config = dict(
    num_hidden_layers=16,
    intermediate_size=704,
    norm_place='pre',
    parallel_block=False,
    init_std_down=0.0254,
    optimizer='cautious_adamw',
    warmup_steps=309,
)
MLP neurons of a small language model. Each row is named by its layer, matrix (gate and up: input weights) and neuron, and shows model dimensions 170-340. Each number is 500 + 25 x the weight over its row's rms, rounded and kept within 0 to 999. Numbers have three digits each. A neuron's up and down rows have the sign that makes its largest values positive.
A block is one neuron, or neurons of one layer that tend to fire together. After each block is what it responds to, as a language model described it from the Wikipedia text at the highest values.

L9.gate38:506503519495516473495451497522514487506464485494524478534526469531542513525474473484465519512508546490509502475518519521489502475468477498501508484532496492482493505486515525494497528520509491586469495506451452485497489531543494513518503522487522505489512522483502509502509478484500485506482476476558498539488505539519516538506529520512468514495462548479528498476484514480486532508490535501518510495508483472490537459469506498462498482501529482517489469470482497514485456530513482451522523495523518475508520478468
L9.up38:508479492523535514494526485559501471472490497501494492445500483496491512524525522509495489511495545525494521503469513504521511462504538531528526521477515496496474501490500494489519526523465471466476475510463486487494518463527513496481522462488529471485448500510516531496496442520571462472501525470440493500506507513444487508494481490489534486531481509558517490510489495461525574478431497466484480492485492498426505560472469484543506494506488495551504496498508511504523469499506546557486522541463453483465466469478
L9.gate105:489492495507504461547512492497482514486503542513512508501528466452552497475492519485542500504531504548482504527498503505481510512434459506544526491528499503477488513528448524524488476473484546472488526493490531483450513512494498498510484485471499516508476518483513490494490540505497535517488492537511487488540518493488478469564460509489593486499469504498511554517529496525536509486479514500506522550485471510462472514526495508503502525486513451505509484507514503516482496436509527540515498510491553493515505494445
L9.up105:485468488490498476524480541498560502493499499520473495490529522503520489496484523477533484462484499510456460472500487486527547495481531491496550475504479511528508534505497513538490508487477508525453529504496496480510495521497536537502487485495469514526479480486494497466461521503506504496481517502508491482437495480491479486535543497512546471512510527519499485483487501519516528475516503497515521540535465471548519584538477535530458528521448511534484464539499544469478506505500549517563492456501538517491494461520
L9.gate624:491488489437510492533524468520550466514518519539501511489507471491523526497465529450541531488492464512446479489466512511495526521507500498491520499502453526478526475503494500475520508529487509536469549509485512488513496470487524476482515513489461482512491543493507486504504494520495480528483521488485524501503477507535525486502463508530511528510495534461497513485517531501506488480506495503485508575471516496506540530494517508475497520497523485549543521483466475525494499536511467525502509467484494538541518513485
L9.up624:457488519543546465537458542493515516483482494550521574526504524493473489476474522508503471502541540499493486504504488480543465485484530494488498455512507508485475485476476501467496538502463466527535522516539516544473500517495456492506501542492499541505410470508496495484497483513528481487480495496473522471508509494496470503554525500469504484503503473498491509456474473499546532465465488565501484499510463522551482507499513535509461524504484532491487503496505540466492528492466484512542498494509481501493441470494
L9.gate651:507493462509503468522484472539464579490491537479479494490512446491470561521498510458537550464508513538496506517502528493560518455518509504477502477538497456519520466514499504501486466489540485496452496502509501495462508480446506486505459551514474511471473531497504519466526492515489482512491526496557495553518489539523472496499527537496533480491472493471531534493431565501535506499505525487491489583511466581541489519495476517491499503553496514524457510498486528532492497479497480552484477502490523499516536534454
L9.up651:516489480538510458505501470522494524506474482497493487485496471539513512528491488444520504532511468530476499501515490537519500472474491528553504484495524456509475464514496512471504501538470495495504486506489494530475488543484502466464485504495493529462495471527551487533514470498555504504515527516518515537505532501505450553517592458506492487492504521500528521529465513516535501473469482503509524486519446513528502531508478527483510530458517460503488477519526559555543441485511436518504517520490519495515496490473
Opening aside parentheses. Opening parentheses placed mid-sentence after a noun phrase, starting a gloss, abbreviation or aside, as in "obligation (CDO" or "temples (Pura"; also opening quotes after "stated," and spaces before numbers or dates.

L6.gate413:483518506458504522538496499501525501491498513529517526512498523487503470532513457525506490486526512502429479506491463516522535493446496507480483481513503545469527449488556497515470531470506516489543501494525501482524495464502535534523536518518514477478522530515432466504539487530523485526473519528493466495517523496486488473455525534489489490491509515409512493518504479495488539491500504485473516499505477461519495474516469464498523467516505483440520463500480486474523484479493503485491489485544502493525504502491
L6.up413:477511485527488479526505507532536497495514531469496481528479449529546459521502496563495454525482492484487498505489505498489474445511523511502488520481528484474492539465508520509446536517493517455541539521503533536502499524501523531483518526489494512529517533462462511483507508528505504464486479510525486535498509484491468518506518518503498462497538504489498445522461509483495526502471492485504496518506532491511477532496496486483529468497551496489480482472519511514480505483499480487468523516499510471473510538458
Compound-word hyphens. Hyphens or en dashes right after a word that begins a compound, as in armour-bearer, runner-up, sister-wife, also in scores; weaker on table pipes and continuing words like to, not.

L12.gate129:498468464540520504491486545482499517485494510480491525539497501448509514500478507480489513507459504515507500516480540462521495488537502496466441531483502485500545506480520539490506522536467498464476519445494489515504484454498524498500514519540496534490486500500521515466492495540503499495500467478477518557493497506532502491496512486465463527489534542467547529495543469479488550505528518455533501494543483532465531506506508504522511480511462548501428540476463521490484535561516470503496503491453539495487534487528
L12.up129:488479526514520500486475507493520523504470538455489483489508451488504487493497490482467509548528445524521527497502545528481462528538497485475483488470505537488520484503491431551529505497506483483474541452499528534464492518498517513516486497505517501493496530469488457537522507520483511484521518451478500528491490541528483494506485475475509504498497506490500473498567481518524535500497496512512467529501507513466547497479509491472491477492497513523505495495528524513492507455487495475467471505441451490537520467501
L12.gate148:471527479493487488517474504545504497467482470522488516479489479539530511490473494471494506523449522514495501469438483507472436483565512501493511472490506498499452475517517510527490471474510489501508511494480471477501557492512444503459478495477498525509489527494486482503505445530511521494485544533520509492483515523513484505488494493512484509516489533457530432498478492449469520540520494486532515513493476512522500522495530474507529505499492504524488528471510491491484527510532487488465546550517484507527518508494
L12.up148:517500481500452497548458501524567508491488469545494523502497504534534527483480507485505487492501544539491464478474472538471434523520500514464521505525503500473492499503466533476475450480516476527521479477504473486479560482473493480460492479466503494512497541515503473495492470508510519477479525525511508471479491507525485537496497543492469485524495548473515443508486502446505535532496484492499522521504473512479531495483567480530531488502474496531510507480487520527502541537533512468483478531506467483552532497484
L12.gate205:524521477503507453538517495519493494504522497496539519481446465514509504498500477508478530495498504504505506495502513501480467469535525523517522508460502494463504484492483509477471499509535517510510496493510490542475502500500458516494558487501490526523501494486507545500439513530478518507503471483529487493496529530518474528482511506504467490491478518530492465476465490480503502507548483536498529497526505487518462488511533478467492468522514545516480523477513549504523484535456477500513528493537502504518499483492
L12.up205:527500511466516467551475475478542470503503506517479530504468497480514512472481512517486483478498503488504494492510492547480455529505491463492503490479507504453509519501487531483513460526538468534471497506499478478479543503480507484462486481518531501537439527458527502487498495488477486462525507512523556489508500512495484489481511515524515518514516483517527492475504471514499488463504500518504516520532473514484497472460527539513485455532492537520498498527475493505469494506489541481470484487496472518515487509489
L12.gate585:493548516505532473489479474527422469425519525486468505479509490500521464478502461523514490477507514508489495500473519498509480489512529487501527516496478498479511523467489521514464492510502469524476524542536532491512509494462498497501518499502480523500531513488506530514562479524498553495507505479503517514532532511540504500470497488480469507464489480513528484458525510469498512546485480518507469536487477520516542562495510484470470529535486507500481503510528500550483542477480511472505449543477496468485510498490
L12.up585:472531489501581483469525494507488503451512549486505484494487477508564466512564492519566511460493509495473489455512534537477511482511515509547513494489497538500458486454519505490508526543507516474449497513524488468500501505525489495456487511519483516535480496468501437477526525555467540502527510508491521446484525549508479463520534491479474485488528551499527505466450501524521480551543508533498524502517457550517520550497522501497487546467476525507511511474459515505539489484471477509486521506491519489543537494497
Opening quote or parenthesis. Opening punctuation (quote marks, parentheses, brackets, slashes) that starts a quoted phrase, gloss or aside mid-sentence, e.g. described as "wine red", frogs (Acancocha.

L6.gate615:459517515513503501540469518505520500520495504519495513510557500446553480480510503507539513481483479483468515492516518512497511477497509559528512510526474554452508529518503499534458495506476504471484532492475515460499488465484475497474504479509503518519488544487463477497468488480432514530489481450513506502465490502496503499465533546471535448500469498493513505510484535473542542457494481474499538528503488489500522505514503482497552484492501488509488522453493504506478512474492488482509534462511470488498453547475
L6.up615:524481500492491513469455487486504511506525559479488491501487486484487505487467516461539517500483538445505454478488466486462473511504466502490457500506510506510516529469489491476535514508530502497516510498493496534519507531495448530499487534482541513495508476490505513496467482501504496507490506502549431525500517541475529502478526543475472520519515526523474472560499500472439503486524460511470497458466508490538521507486502519473490471453462558515515524465461501534496501484456497505471482516509494498484514516492
Institutional proper-name words. Middle words of multiword institution or country names after "the", such as United States, U.S., Marine Corps, Red Army, National Bureau, plus ordinal suffixes like 12th.

L9.gate54:561512549489532524521467471531454500510531483513508483507523494481463497502527520522500537489526500464489566484516507512513488507539534521527519502505492513511481537530490527471545503506508503510497467500461477519460508486473483521503472440517463497484493477496500541498506475511462502483507539503519483535523540549493473505493492500545497498514456513522505473522475431484507535458504505519502481482505490512482500478513528567506479528501545516515497470500502524491526511474509481482493485479473522550520509473503
L9.up54:496525536439517508542483455522505478508526515538486477469541548485515563485517516482484490506514508482482460482504553490507503516472541457464472467505511500481476488523521520508495540510445477525490513535519491527503483521531555498484501478504459482500528481497520501512544486449452508507490532483513508509511496460491509547508513531493495527499500528462504473498487472482508508503535490498473466502469481492544570525519484478521514519479494480498498490486487515483539532495511475556510560536513500476532491517471
L9.gate69:488471510552554522536488534517501524543521496491512497464472494545529498513530555439507488505506523517539508514517516515541504516499498533539498536495513502495467519506499493495515524510560498503503512528515497471479505487465470505460498457536518472511494508468509481513499463450514496496541514537566491489495501473515524523476568467534481584505497513535475500537491494465495479499491507493458539484514503498498510486461548459508528550496511513482494494479518480500511528499495491528558489455424538516493463523502
L9.up69:497524462468480531534464510471474500455490506515515501492526482516468475559572510516480560487516478519473478477465490512556509511516513515534486500540492484467545531530481462523436501539505492424538489531548500479493520462507517513509488523473459511503498519487475465498528509530507539505513474524541522468497485480533492494565521470531506469489515530485469496496517518539493478529499519501538501519484481531497512506478521520476533488510561475492503500479496474536491502503536450530508513489491505486518518513519
L9.gate614:484465481451494477514466498542509492549521492450516501497492502511538525474525492489575458521555479535498548478489488495518511500477467496490489468511490519516463484520498521485484526518469467478485516534526481508525491516522524526500446492479473516473523479506495516465487505492484506457513523433547531515526480492501492542507473541527508507531457498480519440485523458485463535497457471502556491501500474463483515512521529508502544466493530513510458466539483489504498503515537485490526521510475524536541493542485
L9.up614:558537500509478514539485540484454523502509490508496551497514515508475524492500478477487507524495504490468542503485514510508485473514507516503462501475512511498490507564520479479556487455520499495459515552556481497519502535493535493509479530504469534536521489522463479527481539560482526517595535504526535485542521484518481489493440507536547494500517485515483504497525523519485479527533502514493501509503441525530483491509502536494549457531514550465494487495513472488496488524538465512487506512498526499541500487509
L9.gate644:470499463470523548534507503549461446494509494520483527510527507505513461525511492467533482528528525494465569515490537474530488475515525519520483530510468488470498488542496460496545545534470480507438537507519462446515451549521524477505474455497484494442496492476546509499477502508479514496500536464485518504486548535495532525488500530491495476489523534491472505466475480483482524556493535494463514533487487479524507529513460525495474467513512494497489484511495477507500534501576457567512496508499498501524501531510
L9.up644:457539489530507517532483537493515508507492478503501528485500507457502471542470514486492519515517489493494488512498535485528469450508506509518509459482499465504490491502532495540491483541492509512467500462520469473483488522556507506459472480454466509466498470510490479506523482530530467539504522444507545531516487487438522501458478509517475498510468507443497495479526484484483520493462526483521547511541518480500517519505488510462496561478510458538508480485487485491496502521499461466485521467526558476505485526546
Word-initial letter pieces. The first piece of a word split into several tokens, often a lone m or M, as in m-ango, m-ope, M-oths; also a few capitalized words like World, Austrian.

L12.gate486:475499501503516481488459511525543481510482490512485535507510532550473480496472492488521457477447526477496518470504551530499481582479506513466532490517483541500551503493493542521509502492551463467501576528501490489537484500476587483468545506444537474480459489489553540494451465488500478480542519481465508501494485466511471464454440532512521514469457503511503500548520534492462506498506488440490522489504520485522491471459494438500484484519567519475465485493518526464481497540496535515477504505516519496501511546505
L12.up486:504426499480485496520477468516496522488484497513513462518526503540491516481484563552523481541522462459497515468484500514469449492464478489499491526523465566435474497475486514525459490489549512511500482552476478535510506472543548510498515497517497540508510491498555507502520508538530511493489506454484476525490515537515498490496492526488498496498478545465511528530511500476473501520507531501521452479488512514551480492498470506522519497499511474473484485525482506446497507541533480497527485504527506532449518511504
L12.gate513:544463518477462494504458469499521497539518515474529466483482490473492523485486540499505501512469489517542480486498483502485509550505516506492516501551478510540514535540436491483498517509519529504569474507523491487529489486472521503522535514500476541500534466501496509493512526488524529475480497445526509507482515488495460524499517503524505513512509469506494489537503569477506456550491480510454477560507499491550427521495527495535508512533486524478504518490468485504542473501499477464518545511465466515484508486495
L12.up513:520492487465497517496474482520498502510521525481514481511511511487491477497506562515532510491499495491514464492515493486506531542467499538476491522487460500464492492508481499512504509491518460434532479521528448479487489484522500486507512508532464517507499511478492482506509522526521512493500518473497484433508504459537467505519514491517460488486470508501497523517457540516511540486522517518473509522521511441460509495535490460488514517478438539466485462477498483479544479483516483489518517458501481525466514537474
L12.gate639:512484477456463481507474481546533507463476503483490482477475482482525518519526458503543485488498489505494482463497512498471491530513516498525499534527502490494522471495449483494482501529549537488493491477535473504540497521512509499460486485490480535527500490468507501476485492449478490519516549497535505486528548464548493544472471505532497505450522503546491479517476531476469488513492510505473516495483499484539540480516507512481520514507520495507445505499469476527565487477497472503509493491551507535497531553502
L12.up639:551490498518521501481495485513521463522518513478568468502531488488443542489502501450516492541471470510473497483534464502468522477499511533481489520509505488483496487493481507495480520522470493461537492540501495470526492495506561487472496491505555467493522475476520507458527487541469540487507535518501523513491500493498525493492525499518485490500519491527487474515488518500489577459526477477519458547533475497505500487494502454494509532522488498508472476545502497479495498502445539509477544532493466500534539503520
L12.gate697:516533510476492513480491486524522525513533488493487477566505503506522467452505489531471472548547482531488504455485457500493493519509493487498487467519506509511519495501445504436470537508490511496464502486481538461497495518504504528517476496485495492501544544483497470511515488538491474509512501456469456498506524508495507441499489547474458461501524507504482533529499538519513514533455518503476474496530522556503480517480514483477538465483497462482524500476495500515525468504510495509507481475507460542452511491466
L12.up697:534513496524489514482548508537488493522527494488463514539522428531475500484501520497521540471463505479472510470537457515470534515526494520494507496495560495496482475469467507496520537461537534502470543511461532503524493486466474487520539488540486527535520497518482528519479513470515493511456504501502504498487524496526498491489515522471497511500495512517511503509500521472497484470516473433477464538495511441495488511548538518525466520482512508494555515537532510505476512470502473550488532495515520530506502491506
World War names. Mostly "World" in "World War I/II" after during, end of, or Marine Corps, plus FIFA World Cup; also first pieces of multiword proper names like Atlantic City, Costa Chica, Eastern Illinois.